Weights of a small GPT-style language model, trained from scratch on English Wikipedia.
Size: 21 layers, 2 heads of 96, 9.86M parameters.
Architecture: LayerNorm before each block, learned and rotary positions, biases, tied embeddings.
Training: a variant of Muon for these matrices, 305M tokens.
MLP neurons of a small language model. Each row is named by its layer, matrix (up: input weights) and neuron, and shows model dimensions 0-191. Each number is 500 + 40 x the weight over its row's rms, rounded and kept within 0 to 999. Numbers have three digits each.
After each neuron's rows, "fires in" lists the words (lower case) most often at its 100 highest values on Wikipedia text that the model never trained on.

L2.up659:520484515486463501531509521423513457521503454502515462445510467489515574510485480525435457508576463448494387498532473512479483557502435492464474472528451547519491456495450510524485494508485430467495481536503508424466459502387575547495537535448454462499505453469521442490540566609521494456546532459550515564466557457549517511538482514537505525424488489477562513449467451511532470474489495511515484522428508471526477486489358490477488546484487522519469548501519485486513492548500440458513419553483490504516551527523550610514549496574529551475422475480574533563536507495546504547
fires in: "same", "based", "next", "release", "finished", "released"

L9.up248:487480488481483433439582492491511477521501466473475478499479483497460486534488585549451568389482452514476491571470509499525503521456512562518552569500440455518466504478489543486489462505466487514524527509459455512580485411516466519488520502521502489506492521425472573461498524417526508490403516500552550480480545554504509495423486506517541469471531541504547501575566496493467528428487523519536469531539494442473458511478452530612587470498505451539478495513494476416493451362436521508492553504523454539474541508521575503502461528536561527563522446479452468487565500467528461542
fires in: "and", "rebuilt", "once"

L10.up214:425486488512508427574485492453435499471463552493467504420540451532513503470488493538435496561466520525471487564524474526489485441466526530479487542537455490455440501509492507492515545449529464583511516482487527571510526486506463499450493526501436500518487527469539505467445465507509524443546563534511522491472579475443526575601576530531479501510527480471449455495515420515516515479524493552513474445536430447479543621471445566464474543496524480524488527542542527541500461441552489472468410493583451460501515552548489499519524532436474510616502474479501604499471524471456550488
fires in: "from", "took", "to", "came", "leave"

L10.up78:618448463503468494436505493478512477473470529438517537474487482456545491549480471480506429510517520440537481504505512487502449532617493513462506476537404487454498519525490510538481537440514435577503584551526491528521483475513559454508477491439491462513515477416509437525496527538490539453503496553550541486500431498481542486459562495467530486465586494508488524488457480486523551510516438511456475518525473513523512491500479465539465481427446461492510492462510447464523487534579547542482489576603507427424480457471490516574488494407463505535549515402556427527527497482591532533
fires in: "was", "is", "of", "as"

L8.up232:491482517519521466509563484467484388490476539491473468450469505526515444471475420483573528418589514526489539543553452500461536560533536528491537529483451563577521524514527497523537507480529461581541518496482556529491506539476555482457502503528454517415452472449476434513418485532440545401535535422452484498529539582481472554494421478528468526500513494466458494472420471497521540491540516422552536534480509447430528583461501464515476533597449431445492510526477519490488504503523467531481518519543504492521533505461550434486581470518502504506500470461529499566462459481556502525
fires in: "at", "of", "from"

L10.up742:500441481490538496476492528598478456479487451504501536497572574450439519464500486595526446476475455464558482486455527516459474549498486502509469515459497497497478462454498483515510461547483473554575518496493511546527411452553499435509493491465596474487490498512450485540445469556470419484605602499454483545482506525500462464508475510437522506486551529461500509472517435562502474462461514500493448520490555468569553505478530471583509509448470509573521582522451510557479472537529523451459501484529534474488523535489383493579532564446460526525545541413497546522531542524504443496
fires in: "of", "started", "to", "include", "is", "about"

L2.up487:513477515445476441484542392536492474481412441496468448518460521501442474508517462516500491490482503529508482447518581498555472527495586554541456477546598571514551493516460540426512487538478571536494427503520526489492494490493500487517411459501544466525496460503476490526537454483591461512519556517544438463551472472566478480482551554508539577528479414539497538498550536511522543442474498452528485458496471486493512446455527472468507483555509462518441509423494535498478471471479505426528467401448529509471545599527497560488473486479548447475549490420548477508495580499481465546
fires in: "county", "country", "discovered", "countries", "germany"

L18.up223:436514459506485492541492518512424581529429544528475467512467512536460454540489541559515449505471515486529425500545498562452579457517500471569573498470563450568511504490562439459477439504478456469556577517496481539532483424515481515529449579543510522461472484488446456514483551474474551483534583507456542571524521475522533517496536471522506389453498534510471519545459451438473488469466493443548425439544470438491498552496468503528515503450483432577480514452501494526454541465495442536505500448545514450447498487471466467522554486496495440457417451526506538553519459519462464461
fires in: "to", "she", "w", "linfield"

L16.up345:499442430536518406515438468456541470537494423501519566549475522497468492460471527497467478434462496460445495523485541440492568577527559486489549476569454457533499512523500471478528522541478541572561497452524548476490508468481498499539471475559447532560458453492431488534504467541524502562523479495458517550447556463482472507496474538478475587500572528477506510509507531578480566517404536510470545544479414523564522558515549507508439502449470463482462556511433491548491579462496470490478512432557545537465490497536513516455446577513517478531494462437514476458582504499491582457
fires in: "and", "or"

L13.up47:493511519528473540500473480503435454561445528485456495484406586442430476477517474475555480493459442483454522552427438548517497538483492475578532578425546521439518526461498442574469498404536533483494472392543485571501450447511480496491483521456534545513517488527480462458540497474556567526492481528514498454570496463423512546473500461463530478486523552401504537488497520493437522453476602555459500435552475451469563466496459491492501562501452488534558476539497517535434516528505504497468505482467509480473491530514506457491581499495514525464484549494484581516563559513531533466
fires in: "her", "started", "to", "kelsey", "she"

L5.up484:519561468545492520491470471486506531477409509435456491530474438515425454525489503471502514545509503467482505480539493515566474551489610487463506538481476506471516486503531482631464522527502485525511524550466500473510442493498548468512422479457550500489485461512456457507507514435501524500483513477474442508475522463526563434505517437483517538486503416576512436446432555565562433537450490549518488486473533412468561481522571492519477565499475414511525489522589517471525536524565457531555612506484490505519540482468510499515486411451540478559581453502473476550554472547500462519
fires in: "during", "federal", "under", "finland", "federation", "super"

L2.up561:496539411505482488450491428491473594442556450549469539552485482502486503497496491415449542486509443525428497468508507541469515501495526537559481497459447479482488522495548522498530501529436530419495526493502508416478539466475578463430497586443463541544520529504553563446472540427446516425453482532583561534519572491506428414502511491426562504443490508566500497498580484453450494555525451496513529528492495436490463555557475464501555511499499512526497470508510541499489521549462509471486590444540533494474504471539501558554482471420475501549546455499437501516484466479492525530
fires in: "general", "president", "personal", "authority", "generally"

L9.up193:473459474474533481445506430508484429503523534589577507514537502496471480511500465389544498584542494460545520534482495474513466472475400570533481541521507504514524523536498485513461485493523469499483467500514484455524518491463511459528492507525484569522511499489516528445539494477444526519472480576487515576490488459554502464567534559497509468391560588528459425500517585524463483434447490543405472504533446511534436504476538594514502482518450482500460482510490562478515512476435449527423537490545464442489515489524480462517519490566465521548584505479590510461523539462434587499
fires in: "also", "early", "and"